{"num_hidden_layers": 8, "hidden_size": 576, "num_attention_heads": 6, "num_key_value_heads": 6, "head_dim": 96, "intermediate_size": 2304, "vocab_size": 8192, "hidden_act": "gelu", "norm": "layernorm", "norm_place": "pre", "norm_eps": 1e-05, "positions": "rope", "rope_theta": 10000.0, "rope_fraction": 0.25, "qk_norm": false, "attn_scale": 0.102, "bias": "all", "tie_word_embeddings": true, "parallel_block": true, "init": "normal", "init_std_qkv": 0.0166, "init_std_o": 0.0166, "init_std_up": 0.0166, "init_std_down": 0.0, "optimizer": "adamw", "learning_rate": 0.000648, "beta1": 0.9, "beta2": 0.99, "weight_decay": 0.15, "lr_head": 0.00541, "warmup_steps": 435, "schedule": "wsd", "decay_fraction": 0.853, "decay_shape": "linear", "final_lr_fraction": 0.0, "batch_tokens": 131072, "max_seq_len": 1024, "doc_mask": true, "z_loss": 0.0001, "train_tokens": 1004000000, "max_steps": 7660, "dataset": "wikipedia_en"}
MLP neurons of a small language model. Each row is named by its layer, matrix (up: input weights; down: output weights) and neuron, and shows model dimensions 240-335. Each number is 200 + 30 x the weight over its row's rms, rounded and kept within 0 to 999.
Before each neuron's rows, "fires on" lists the tokens most often at its 100 highest values on Wikipedia text that the model never trained on.

fires on: " is", " and", ")", " in"
L3.up78,231,178,168,197,213,245,232,177,200,229,176,166,233,172,212,194,220,206,166,216,158,166,184,157,207,197,211,222,165,223,221,212,153,218,205,234,207,168,206,124,227,218,161,211,230,207,208,224,199,201,180,196,211,197,178,175,171,126,206,188,189,242,202,240,146,211,253,171,195,274,151,219,178,234,217,184,202,183,176,275,151,257,191,209,177,225,212,215,195,216,215,238,200,212,208,238
L3.down78,241,280,214,170,178,203,212,246,193,196,147,207,269,237,193,179,229,194,249,204,142,215,169,167,149,204,194,177,132,218,208,203,200,220,239,187,202,218,192,207,178,248,239,256,219,256,151,252,151,224,150,193,192,208,184,255,156,130,201,233,209,217,191,223,189,179,222,222,184,194,227,189,155,163,174,223,203,218,128,147,232,202,196,118,202,236,211,199,188,189,194,192,208,202,180,219

fires on: " and", " as", " or", ")", "/", "r"
L3.up349,205,185,194,158,227,237,180,207,207,193,197,261,204,168,196,231,191,228,238,178,190,152,190,151,185,196,162,136,244,218,195,172,209,225,192,223,184,178,200,196,220,188,152,141,168,173,250,191,191,216,217,262,188,188,177,208,207,205,183,203,168,239,202,194,204,195,226,205,183,249,212,208,233,216,165,182,184,179,232,149,187,236,256,183,229,168,211,164,214,191,207,292,240,179,256,200
L3.down349,161,156,220,212,155,222,122,246,216,244,196,192,211,195,200,235,198,163,209,157,241,217,199,228,195,208,185,190,215,189,224,235,185,249,220,203,198,232,174,168,207,233,198,229,195,193,156,247,162,216,199,207,201,201,203,179,230,189,149,193,240,215,163,189,185,152,213,209,217,186,188,213,230,171,195,231,235,196,186,203,236,193,188,230,265,189,132,190,180,224,155,173,165,219,219,151

fires on: "'s", " of", " from", " named", "-", " to"
L3.up1456,216,201,201,237,147,200,153,183,204,213,209,168,169,139,190,204,211,175,184,245,169,98,222,167,226,196,179,188,173,198,214,193,169,207,198,211,254,234,223,225,180,214,159,187,200,199,228,187,254,132,181,174,175,178,191,181,214,265,194,244,217,232,176,174,215,154,202,201,214,227,208,180,153,222,203,183,270,208,151,253,204,172,230,155,195,198,213,231,229,183,222,208,205,202,212,138
L3.down1456,161,196,169,139,251,231,224,228,217,191,197,168,182,281,210,147,202,239,196,221,205,207,205,172,210,185,199,178,123,213,180,263,233,220,197,203,162,196,194,207,206,167,223,160,163,259,225,232,220,246,160,189,192,187,167,195,233,152,188,111,193,160,187,209,179,238,181,173,175,186,198,223,210,194,234,211,161,164,228,179,199,181,210,228,205,187,165,215,230,133,144,215,167,238,159,213

fires on: " |"
L3.up1343,299,159,158,191,167,146,253,220,233,215,199,189,175,115,185,238,219,187,177,214,219,201,173,215,225,207,188,119,251,201,206,241,187,209,144,216,230,247,177,214,232,172,153,183,211,197,257,171,190,205,182,259,218,198,220,168,129,210,257,260,177,193,172,169,176,155,186,210,200,224,186,199,152,233,231,230,179,146,211,223,196,197,213,164,203,241,204,218,216,180,201,190,212,201,217,177
L3.down1343,179,149,227,161,153,214,184,273,164,212,176,212,174,171,180,140,231,128,257,228,194,278,151,200,230,196,181,251,188,184,193,172,220,185,186,249,254,211,186,148,206,232,206,243,253,170,162,192,229,193,183,193,210,219,156,197,199,166,195,195,214,203,236,171,187,245,199,232,213,219,129,258,263,163,190,189,171,164,228,166,228,234,201,249,202,153,215,197,189,256,237,193,213,219,222,203

fires on: ".", ":", ")", "00", " age"
L3.up1042,250,174,192,159,188,214,204,218,206,164,205,206,216,204,215,189,190,181,197,168,200,193,138,213,168,193,168,117,196,220,206,200,123,161,188,208,184,201,183,170,203,192,188,192,185,208,229,159,218,214,199,205,160,172,191,225,173,163,192,203,204,237,229,215,216,205,207,157,150,208,188,252,203,205,215,163,129,224,234,212,195,175,218,185,198,189,249,250,201,143,146,222,211,284,172,233
L3.down1042,264,161,156,207,207,205,227,206,230,203,168,246,212,206,232,233,246,200,244,191,202,209,194,227,213,230,169,179,228,222,201,194,151,181,160,224,227,142,189,221,157,224,186,210,201,197,258,220,217,181,181,220,182,230,223,226,152,224,222,245,238,156,174,180,244,167,243,182,192,192,152,196,146,178,185,263,166,218,190,232,208,213,223,222,201,184,194,216,210,139,205,172,188,202,237,273

fires on: " and", ".", " &", "ene"
L3.up2235,234,184,211,242,163,231,239,245,226,199,169,233,228,151,230,239,175,210,187,168,226,188,235,202,206,186,274,219,232,189,230,186,175,162,204,187,199,169,198,226,162,173,204,205,198,211,146,242,231,246,202,181,210,246,241,216,177,223,226,259,196,166,212,172,231,186,200,194,203,257,216,229,224,171,255,131,218,96,219,184,231,177,224,222,161,197,177,171,221,233,230,172,215,231,212,311
L3.down2235,184,217,193,151,240,267,194,149,153,174,166,161,209,262,204,238,196,152,210,191,164,185,173,205,189,201,167,186,205,211,204,173,164,230,205,175,240,233,207,201,220,176,228,238,160,192,187,157,171,160,152,208,219,178,184,182,234,177,196,146,199,207,230,210,178,206,216,200,220,191,156,224,145,266,167,228,206,206,214,246,179,214,163,178,155,176,204,226,216,198,154,246,182,146,149,168

fires on: "c", " of", "a", "in", " \"", "com"
L3.up1879,230,198,141,194,222,241,224,231,219,192,206,209,215,219,161,224,178,219,178,177,226,193,249,257,199,188,189,204,167,230,143,189,194,134,193,182,220,209,191,160,245,220,214,240,191,189,186,154,203,202,204,160,171,207,211,185,270,194,162,146,196,195,222,232,234,185,164,239,213,192,112,227,133,128,209,182,172,201,173,238,152,179,215,165,163,292,187,250,188,240,203,192,237,211,223,219
L3.down1879,175,242,215,154,201,257,192,180,170,211,191,144,190,177,223,253,223,201,208,216,215,256,186,182,189,151,197,217,245,175,244,218,280,175,190,186,160,191,204,239,176,181,201,199,213,188,196,184,166,215,200,233,200,171,210,247,161,202,149,189,174,216,165,214,201,199,163,191,187,168,197,231,193,213,173,190,201,238,177,221,230,263,204,133,267,234,199,160,201,244,165,210,201,208,213,183

fires on: " |", "-", "/"
L3.up1351,245,127,209,160,138,154,211,216,222,211,195,167,199,153,196,203,199,222,189,182,248,190,159,146,203,203,186,223,127,222,193,209,193,218,164,230,206,200,194,195,182,183,152,244,176,239,214,136,173,202,225,178,209,164,204,205,186,197,181,261,184,234,191,188,134,200,190,257,216,182,150,198,212,214,197,212,233,129,159,210,229,158,211,140,179,225,192,194,178,230,202,199,225,184,213,191
L3.down1351,229,183,183,169,215,177,194,236,159,206,224,221,151,142,174,158,201,237,216,160,209,204,211,236,179,166,220,199,164,223,246,170,289,228,234,182,221,233,158,205,210,203,197,183,225,181,217,235,194,165,185,189,199,202,184,198,209,169,202,174,177,173,202,183,209,221,216,251,206,199,206,203,170,170,191,231,170,170,199,229,206,208,138,195,187,179,227,244,252,204,210,170,170,223,207,199

fires on: "-", "L", "O", "S", " ==", " |"
L3.up1650,219,210,240,214,193,194,228,206,217,218,225,198,206,205,181,187,195,155,183,205,150,165,159,224,215,209,204,116,113,153,191,151,194,154,194,185,180,247,185,169,199,179,152,165,149,164,225,174,227,254,211,225,222,268,243,214,188,198,231,216,226,222,173,233,170,186,197,181,161,207,190,229,212,196,162,180,234,209,226,206,193,223,232,177,245,254,210,189,235,146,193,210,229,217,214,190
L3.down1650,234,207,232,256,208,192,193,195,179,213,146,201,201,234,197,166,227,216,205,226,205,174,199,204,204,181,180,219,164,184,238,214,180,197,196,189,156,252,202,193,208,159,179,192,174,220,204,155,214,228,179,184,258,260,213,242,187,221,218,196,232,220,223,208,212,156,223,183,197,253,228,204,216,193,166,247,240,215,192,232,180,206,196,239,217,225,163,210,131,181,206,225,158,193,236,228

fires on: " (", ";", ".", " |", ":", ","
L3.up2159,249,198,210,149,208,178,208,180,196,188,157,205,245,194,219,231,221,162,148,206,184,205,193,160,181,192,178,188,208,214,194,226,119,183,153,226,228,240,223,233,167,154,169,154,171,164,210,204,199,191,168,231,159,195,222,217,219,175,163,174,176,234,192,235,184,179,211,192,167,247,156,207,270,201,258,202,181,203,234,247,191,161,247,182,208,179,260,165,173,134,217,228,198,245,208,177
L3.down2159,191,216,204,138,191,180,217,239,189,212,228,224,227,187,198,162,148,183,171,221,166,202,151,185,229,199,214,192,186,252,138,197,207,222,167,214,157,188,182,161,180,108,203,170,193,225,120,192,221,179,220,176,222,200,171,205,229,196,250,169,215,232,197,237,205,187,217,214,193,178,202,182,228,184,187,172,186,169,163,202,211,216,226,239,188,201,192,230,172,181,224,188,149,157,210,196

fires on: "–", "-", " to", " pre", " only"
L3.up2199,229,155,186,224,179,114,199,149,214,187,199,203,215,201,243,176,191,206,207,241,199,218,141,168,175,231,256,206,202,177,265,233,202,225,209,267,244,199,216,199,221,230,189,220,167,243,221,221,272,157,197,187,167,236,174,201,177,224,197,242,207,187,205,165,171,169,189,191,205,221,227,192,166,167,215,184,218,194,189,210,209,175,198,139,204,214,195,158,248,172,165,223,211,192,213,204
L3.down2199,210,201,179,196,269,261,184,213,223,224,216,196,176,207,177,244,133,275,188,204,174,242,221,208,204,207,135,176,163,186,170,207,227,197,222,191,186,235,158,212,225,231,219,215,205,153,199,205,234,190,221,267,244,269,218,132,200,140,213,222,194,244,152,213,210,230,205,184,213,200,213,217,141,140,201,182,231,216,223,219,169,230,195,160,147,171,205,201,240,159,233,219,207,203,195,199

fires on: "'s", " m", " l", "'", " de", " brother"
L3.up677,221,181,166,194,203,188,212,153,253,252,179,201,184,149,226,217,191,214,176,247,213,203,199,189,171,173,138,207,190,256,233,208,195,223,208,224,202,203,172,193,164,198,217,188,226,251,244,183,179,209,198,261,134,181,240,192,248,242,159,156,279,209,187,193,190,188,232,192,151,201,168,156,184,186,194,186,227,194,235,192,190,198,282,146,227,209,200,192,216,156,218,148,243,186,245,178
L3.down677,220,184,198,194,204,222,202,194,191,239,212,220,219,205,158,193,185,204,198,230,216,157,198,205,194,209,165,168,214,163,205,178,194,151,236,197,166,218,272,171,156,181,190,226,189,179,111,221,159,247,231,197,208,155,227,180,173,240,177,196,171,152,160,203,194,173,212,221,226,195,208,193,193,197,193,172,177,192,215,168,171,181,152,145,182,181,198,229,173,230,229,178,159,136,223,202

fires on: ".", "-", "C", "E", "V", "L"
L3.up312,254,178,180,200,212,225,189,210,268,164,182,188,171,153,173,182,199,204,223,208,201,178,224,228,196,151,183,169,162,205,181,175,191,207,238,177,229,230,177,183,180,195,184,218,162,189,215,190,235,105,216,176,211,234,200,168,178,173,245,214,174,214,194,266,191,218,252,190,216,185,191,207,211,210,178,199,238,175,203,234,245,202,200,149,259,223,193,249,255,227,210,157,219,187,228,227
L3.down312,181,153,166,156,168,143,200,212,125,187,161,239,201,229,214,190,210,171,197,216,144,248,169,198,197,211,192,217,251,198,155,232,173,216,242,267,198,191,177,206,200,169,231,209,155,213,219,232,213,240,152,211,285,199,153,216,220,182,223,178,164,175,233,241,174,210,182,202,146,251,227,214,282,202,179,187,218,178,210,196,174,189,192,233,194,224,152,203,205,218,231,246,237,224,226,269

fires on: ",", " and", " &", "'s", " China"
L3.up1744,256,254,191,167,179,168,227,195,206,186,179,202,237,224,251,279,217,171,166,217,178,218,219,141,254,192,228,211,171,181,238,232,174,143,168,187,197,202,195,166,220,192,178,185,212,209,221,187,225,230,185,165,213,206,217,208,187,127,142,210,218,262,152,191,191,191,267,171,164,228,172,245,211,184,216,182,212,204,200,215,186,153,270,207,182,182,193,170,161,141,211,179,198,271,240,284
L3.down1744,234,205,231,156,236,242,192,216,214,193,199,195,247,229,204,168,180,166,194,198,151,184,151,185,145,160,209,193,162,221,134,216,182,208,192,203,211,209,186,230,164,173,199,239,186,182,169,229,224,241,192,235,212,179,89,175,202,178,258,189,168,218,204,158,223,234,194,258,230,215,213,195,184,154,178,228,167,225,173,181,149,208,201,218,190,230,234,281,209,161,247,242,194,182,130,232

fires on: ",", " and", ":", " (", " at", " in"
L3.up806,207,182,172,191,189,161,205,199,223,219,150,208,262,180,206,216,232,160,207,221,190,211,171,215,219,215,230,178,201,251,221,213,130,222,250,199,266,198,154,171,183,182,218,170,176,187,242,184,197,165,155,231,196,191,206,185,201,183,171,165,206,246,182,208,170,185,247,183,153,247,201,189,196,194,163,184,169,186,140,212,150,189,223,205,218,158,233,215,181,198,182,246,204,189,204,219
L3.down806,230,228,259,193,212,211,175,239,184,184,210,195,187,219,195,223,162,239,207,209,193,165,160,186,209,206,174,223,189,206,175,214,152,213,222,209,163,215,199,212,207,168,204,170,223,208,167,200,198,203,175,258,202,226,184,160,188,184,207,187,181,183,233,160,216,161,217,222,207,214,270,182,194,217,184,182,157,173,247,158,184,196,222,256,184,179,220,201,162,188,222,160,204,247,212,188

fires on: "-", "–", "ce", " im"
L3.up1633,214,182,149,154,171,182,202,189,203,200,209,128,184,212,201,240,232,216,225,224,177,221,186,180,180,211,217,164,152,197,239,205,201,229,226,249,251,194,215,181,223,221,209,184,196,259,215,165,200,202,228,152,94,202,226,170,196,221,168,211,211,229,224,188,121,224,151,179,160,210,191,207,175,118,229,230,192,195,227,179,151,188,174,192,216,217,207,237,145,165,161,197,227,244,263,196
L3.down1633,215,190,228,169,246,244,181,163,210,157,188,215,216,188,195,126,157,256,177,149,158,237,184,179,204,146,235,288,173,186,163,172,174,207,212,183,248,217,221,278,205,170,201,200,180,174,207,285,156,199,246,199,175,133,142,196,207,194,209,189,184,193,213,144,205,237,192,227,236,174,166,203,194,166,171,205,193,238,268,149,191,176,205,187,200,212,184,207,271,156,193,196,187,197,232,213

fires on: " |", " as", ".", " 11"
L3.up1999,219,166,218,216,195,170,184,265,194,173,227,254,162,183,215,237,159,183,242,151,210,147,171,189,203,206,210,163,141,192,186,206,180,180,202,178,201,171,228,177,166,194,164,142,153,173,174,206,245,217,188,203,221,201,121,194,180,190,155,205,162,248,186,189,205,163,198,232,239,209,231,170,247,264,258,126,249,177,146,206,217,197,251,187,183,250,174,194,248,196,245,158,216,183,157,198
L3.down1999,190,209,205,180,163,202,193,190,199,176,203,185,159,189,178,222,199,228,224,184,264,262,223,187,175,183,198,179,185,153,277,194,190,229,258,251,173,235,163,220,204,205,193,170,206,154,205,179,181,200,212,207,209,240,150,204,177,200,256,230,224,177,200,192,220,209,194,210,142,196,191,198,168,214,221,167,221,198,174,225,172,197,181,215,194,185,224,185,220,141,212,196,236,211,199,223

fires on: "-", " to", " of", " his"
L3.up2110,195,173,164,179,156,243,161,222,247,225,208,244,185,171,147,182,173,203,173,201,154,158,194,225,239,143,225,176,160,238,215,194,180,168,226,171,213,223,232,170,197,192,174,207,195,208,186,155,191,153,222,228,139,234,201,246,205,177,212,184,200,218,127,193,221,177,167,184,192,215,196,199,195,211,215,137,166,185,188,183,164,237,187,216,198,274,204,208,206,195,210,185,203,194,170,198
L3.down2110,169,196,168,219,173,185,229,197,211,202,180,208,194,196,263,171,191,172,197,189,172,275,166,179,185,248,206,209,170,191,184,269,196,179,161,232,186,144,155,201,180,162,159,202,176,221,198,191,142,263,182,182,243,239,162,241,241,223,191,236,265,219,211,166,177,191,176,175,132,211,187,174,233,180,161,160,226,182,278,229,191,227,192,249,136,174,219,180,231,206,238,237,144,201,177,192

fires on: "id", "is", " int", "ad", "ter", "ent"
L3.up1497,132,181,200,194,170,217,232,186,157,151,215,163,160,165,174,214,232,243,197,208,199,202,196,207,179,180,187,198,168,236,187,207,198,154,200,212,206,158,204,139,251,204,192,223,227,178,181,212,231,216,179,174,215,168,164,176,191,197,192,222,212,161,207,202,206,206,196,174,205,230,161,221,249,164,200,179,189,183,251,185,208,231,184,212,201,252,214,277,217,267,165,152,243,280,168,203
L3.down1497,190,178,166,150,216,218,155,157,193,219,170,167,185,177,205,247,153,238,209,180,152,232,236,223,165,200,162,275,176,198,213,280,166,233,154,164,220,189,137,207,197,194,176,213,195,223,248,198,196,186,149,227,182,282,184,183,150,223,145,212,205,185,204,204,231,177,167,236,133,199,211,170,238,214,160,198,237,214,258,215,196,208,218,226,185,236,137,197,201,201,160,220,187,195,151,244

fires on: " |", " and", "–", "'", "'s"
L3.up222,213,222,164,194,208,215,211,216,208,171,169,192,174,152,227,217,214,180,253,167,206,263,126,206,126,187,140,122,178,225,196,240,201,194,182,207,165,180,197,188,191,194,193,217,157,213,133,168,148,183,196,213,178,240,198,208,188,179,174,240,204,139,165,188,233,193,202,188,160,226,194,196,220,193,208,187,193,164,230,242,179,198,249,187,262,201,216,200,256,138,190,185,203,183,249,175
L3.down222,194,243,161,183,130,231,184,184,218,235,193,179,213,204,206,227,206,216,251,209,260,189,233,163,235,200,177,208,176,221,180,200,187,167,234,158,214,169,217,196,217,265,166,229,291,201,149,228,197,169,182,234,221,226,216,133,182,184,140,199,192,204,177,206,196,219,208,213,133,207,198,225,168,253,167,232,151,194,180,207,163,205,222,191,249,157,224,213,259,158,219,213,212,200,248,177

fires on: "m", "p", "l", "d"
L3.up503,273,243,147,195,199,234,225,233,211,170,211,178,228,203,257,240,201,204,181,167,199,164,249,154,208,247,188,192,177,177,187,210,179,198,231,154,242,126,179,165,178,196,224,224,185,229,199,215,183,201,262,183,180,205,180,244,156,186,144,182,252,200,233,259,215,181,262,273,188,199,145,223,183,152,200,160,174,240,210,228,156,210,218,159,160,231,215,186,223,164,186,253,257,206,172,218
L3.down503,214,217,185,209,205,203,216,221,207,207,172,196,210,213,187,218,188,178,176,194,169,185,205,213,203,258,197,177,200,259,185,202,213,227,236,186,245,223,180,142,168,199,191,198,187,192,203,202,204,186,154,193,237,164,228,220,203,181,215,182,166,230,202,177,132,93,145,197,203,157,223,175,234,119,255,191,192,232,194,235,254,177,194,169,168,181,229,174,143,219,212,167,202,108,216,209

fires on: " and", " or", "land", "ent"
L3.up850,198,156,187,224,198,177,217,188,268,249,158,221,241,176,178,264,179,228,253,179,162,205,169,189,159,216,179,196,204,209,201,119,185,223,194,194,180,238,202,212,229,175,225,167,213,200,198,196,209,238,163,179,198,264,247,235,156,170,224,208,192,205,220,233,224,178,182,156,172,209,252,204,211,223,223,219,176,186,232,191,202,157,192,185,219,161,237,237,255,167,179,216,238,212,243,247
L3.down850,173,231,166,129,181,215,176,220,219,202,201,189,197,216,211,185,212,154,177,199,192,156,198,246,180,200,230,203,239,192,224,210,157,206,202,201,208,227,203,195,218,225,192,210,244,169,164,171,189,198,212,183,163,205,195,202,192,199,197,168,218,204,157,224,199,201,179,210,195,144,188,204,228,204,239,201,259,187,226,280,205,159,214,205,199,187,206,212,181,250,213,239,194,200,189,200

fires on: ",", " to", "'", " Gr"
L3.up2117,196,153,204,199,188,205,210,204,174,219,182,205,196,192,223,195,166,211,147,176,184,175,267,190,160,195,174,159,226,195,255,163,180,235,229,199,191,238,207,180,228,249,173,179,194,211,159,207,198,245,225,273,175,210,175,180,176,226,210,217,189,227,161,186,238,201,194,241,200,206,185,227,258,218,183,201,196,132,221,194,228,213,235,165,172,158,243,217,202,210,171,197,215,204,217,269
L3.down2117,214,225,213,228,228,189,213,165,187,226,204,158,195,236,232,202,165,210,227,208,254,203,237,199,219,219,198,226,165,165,183,180,248,180,200,212,217,219,173,195,254,140,175,207,180,167,182,243,233,178,154,183,199,212,180,244,208,210,204,205,221,194,189,221,134,206,176,181,200,239,197,244,217,201,238,197,217,235,225,221,201,154,189,263,189,251,211,227,212,243,269,154,181,233,171,144

fires on: " and", ",", ")", " before"
L3.up103,180,181,191,151,186,202,231,206,190,208,171,207,227,209,210,182,188,142,191,207,156,172,138,196,229,213,171,254,177,222,210,156,151,233,203,190,198,163,187,191,229,229,183,208,223,137,170,198,217,201,253,215,160,152,141,197,247,179,172,188,169,171,170,265,184,180,211,233,202,245,214,238,231,187,209,193,174,173,240,275,183,235,227,195,158,174,144,215,210,192,213,182,207,171,233,236
L3.down103,140,249,181,207,157,202,232,205,112,295,197,184,216,180,156,211,190,148,212,231,143,233,215,206,160,183,204,203,222,201,243,213,148,213,200,210,170,246,216,191,174,190,212,126,189,244,189,228,175,288,202,147,194,160,254,226,169,165,181,198,217,233,211,157,213,164,186,193,209,215,190,214,158,182,182,199,148,214,181,197,167,239,171,165,271,192,210,186,192,176,195,206,184,218,179,200

fires on: " 0", "ed", "in", " 1", " Party", " manager"
L3.up2225,188,194,207,181,166,173,227,234,227,263,198,223,241,189,199,221,156,195,144,202,217,192,165,154,203,216,175,201,173,208,195,226,185,214,246,200,189,262,206,202,203,171,149,199,233,196,165,150,222,170,160,154,224,194,224,156,219,185,182,221,175,179,242,224,196,158,209,241,186,183,217,229,165,236,131,225,206,142,217,180,182,192,188,200,161,164,176,200,176,193,261,196,217,230,153,201
L3.down2225,290,141,179,166,216,192,208,174,232,135,202,199,205,267,181,221,218,144,245,242,191,228,170,208,232,185,205,202,163,236,206,166,229,192,197,242,181,162,206,143,170,148,237,181,170,198,222,203,254,222,185,199,213,239,217,235,203,228,248,190,253,207,208,208,208,221,177,191,195,176,172,225,201,118,223,164,210,240,170,223,162,186,182,227,228,210,218,196,171,151,166,161,187,195,212,189

fires on: " left", "let", " B", "z", "h", "ell"
L3.up1070,218,205,240,203,155,158,222,158,231,258,195,245,181,194,211,232,255,248,215,164,215,213,193,178,205,167,201,197,230,215,197,174,199,212,163,209,206,234,208,239,192,225,194,156,211,161,185,188,203,175,199,139,244,220,188,277,257,172,189,189,211,192,218,252,190,235,240,154,263,166,187,233,172,200,163,212,196,170,184,175,186,192,180,208,192,232,159,191,164,232,192,238,254,212,202,246
L3.down1070,200,137,171,184,232,184,206,184,214,198,233,175,156,245,180,229,151,158,204,176,201,124,178,196,236,194,184,183,175,216,216,211,231,235,183,177,251,269,241,142,209,221,193,181,234,278,168,190,246,214,233,185,147,213,246,202,229,127,139,205,190,174,187,184,192,175,214,236,169,221,204,203,206,204,227,222,187,185,216,233,189,227,225,209,190,184,233,205,195,192,195,197,243,199,185,173

fires on: "is", " of", "in", "a", "i", "ul"
L3.up1257,274,178,235,209,201,229,174,181,179,191,203,215,206,191,186,218,211,133,212,168,205,225,189,187,189,184,153,226,201,167,203,200,179,218,180,216,190,143,217,214,201,192,176,181,162,195,194,173,160,194,205,203,185,174,175,208,211,260,154,255,179,176,252,222,195,188,180,215,232,177,129,272,205,233,253,194,226,126,158,188,136,174,216,158,209,260,204,262,266,268,168,195,266,273,206,217
L3.down1257,145,230,204,204,227,181,204,213,190,207,164,191,181,140,208,222,175,212,178,201,253,241,192,212,218,200,195,201,150,192,144,208,199,238,166,228,218,217,191,169,201,240,184,237,185,227,186,200,200,225,226,134,184,187,207,218,226,254,189,181,214,200,179,228,182,163,188,191,238,161,185,207,220,244,159,187,184,233,258,183,209,218,131,192,190,219,226,193,261,175,194,226,179,221,206,272

fires on: "-", "'s", "ast", "'", "C"
L3.up879,233,164,201,179,197,225,200,185,179,235,187,194,244,222,127,207,288,161,211,174,172,110,189,219,200,177,184,146,249,183,215,168,181,239,213,183,230,180,192,210,165,186,162,215,136,215,220,158,258,214,187,212,204,242,199,197,174,203,206,229,226,173,172,258,248,135,210,208,246,233,222,211,198,171,180,182,205,159,193,218,215,140,224,154,227,203,147,222,211,141,217,256,222,238,175,207
L3.down879,186,196,189,208,192,173,159,172,215,162,168,208,175,195,207,174,208,248,211,239,208,193,195,187,231,180,207,211,240,230,207,159,173,202,199,234,198,159,182,244,197,219,202,176,171,193,210,192,246,187,162,204,198,152,202,185,226,135,165,200,225,124,258,192,211,181,158,162,206,158,187,225,181,176,213,264,187,188,203,252,227,224,210,227,129,137,207,150,181,202,125,201,152,184,223,204

fires on: "d", "s", "m", "f", "ros", "-"
L3.up1769,180,205,211,183,169,159,175,145,209,194,193,172,159,234,218,234,185,229,192,178,227,234,216,214,220,192,225,177,175,224,173,172,178,175,179,176,203,162,212,222,119,242,196,207,200,214,199,195,164,178,204,215,214,220,224,138,189,222,195,154,157,246,168,241,171,179,265,231,163,172,211,252,230,189,186,209,125,203,224,228,166,243,203,171,187,217,203,199,200,197,225,217,188,182,215,236
L3.down1769,215,164,203,209,202,166,243,187,202,216,172,169,262,159,188,208,187,266,179,185,178,143,187,205,181,236,208,174,187,207,168,201,196,187,167,164,205,199,171,183,175,200,203,197,175,254,179,153,213,193,155,195,217,167,179,219,208,213,182,237,237,181,223,184,239,214,189,166,226,196,205,192,177,176,204,272,193,235,225,221,219,233,194,223,157,193,177,196,184,248,193,246,200,189,188,167

fires on: "w", "ia", " No", "it", "ip", "ze"
L3.up537,185,180,219,204,188,206,242,223,155,149,196,218,155,147,181,172,265,181,131,199,159,220,194,164,133,186,187,210,193,182,219,212,176,161,128,227,240,206,204,194,263,209,218,213,213,211,167,230,177,142,244,184,129,259,205,147,211,165,201,214,173,241,200,180,185,205,213,177,193,199,164,179,181,170,248,219,209,153,169,183,158,181,188,219,176,183,183,205,208,208,230,197,224,215,243,252
L3.down537,192,184,226,194,253,188,205,179,234,285,112,169,222,198,242,224,191,151,227,124,171,173,213,153,246,184,206,194,209,228,193,233,198,178,202,190,168,187,217,205,193,185,195,218,200,183,185,180,226,204,196,194,203,184,193,186,180,191,227,224,173,193,171,191,244,200,239,166,238,155,253,185,164,186,176,235,120,215,183,224,195,170,147,210,204,184,189,218,162,173,194,192,232,193,194,152

fires on: "-", "in", " of", "p", "gen", "on"
L3.up1124,195,163,205,208,221,180,181,207,217,186,227,270,252,167,204,184,202,214,225,185,247,216,190,177,204,212,167,183,186,231,154,199,179,208,205,169,265,200,232,181,223,212,174,192,169,177,174,147,159,187,250,212,174,171,156,203,239,172,225,202,211,236,220,168,202,157,189,247,189,186,166,241,186,218,190,182,200,160,169,212,136,179,233,144,218,197,255,215,241,204,156,187,256,179,192,234
L3.down1124,193,171,278,200,185,195,233,129,184,192,218,212,201,230,165,200,199,156,187,188,191,270,154,194,228,252,237,232,184,166,172,191,225,221,196,256,185,209,167,192,170,256,144,171,237,219,237,183,220,267,215,202,224,204,179,206,165,108,223,207,181,186,211,178,159,228,157,200,212,182,217,143,190,166,171,194,212,172,208,214,175,221,153,242,200,226,174,222,212,165,205,218,176,221,221,217

fires on: "g", "c", "z", "h", "f", "le"
L3.up671,240,195,247,238,183,196,242,200,184,246,198,250,225,205,219,228,232,189,154,197,233,215,183,238,266,166,179,149,157,238,164,187,178,209,207,207,208,191,246,171,189,214,186,161,145,228,197,170,198,168,219,205,198,232,191,200,177,196,202,134,206,223,215,252,202,226,204,166,190,244,168,188,189,169,204,215,217,140,179,231,227,252,187,241,201,228,178,201,250,200,192,235,199,222,255,243
L3.down671,175,187,228,205,177,231,204,195,211,194,299,186,173,225,149,228,211,167,183,245,233,275,199,194,267,181,160,185,254,183,128,208,212,185,199,174,227,178,220,198,240,201,234,234,238,180,215,162,195,189,251,258,183,147,224,172,161,174,198,209,150,183,202,265,181,188,218,219,167,228,123,174,246,205,233,132,159,235,182,155,216,212,205,183,239,220,195,245,231,145,221,201,204,216,221,187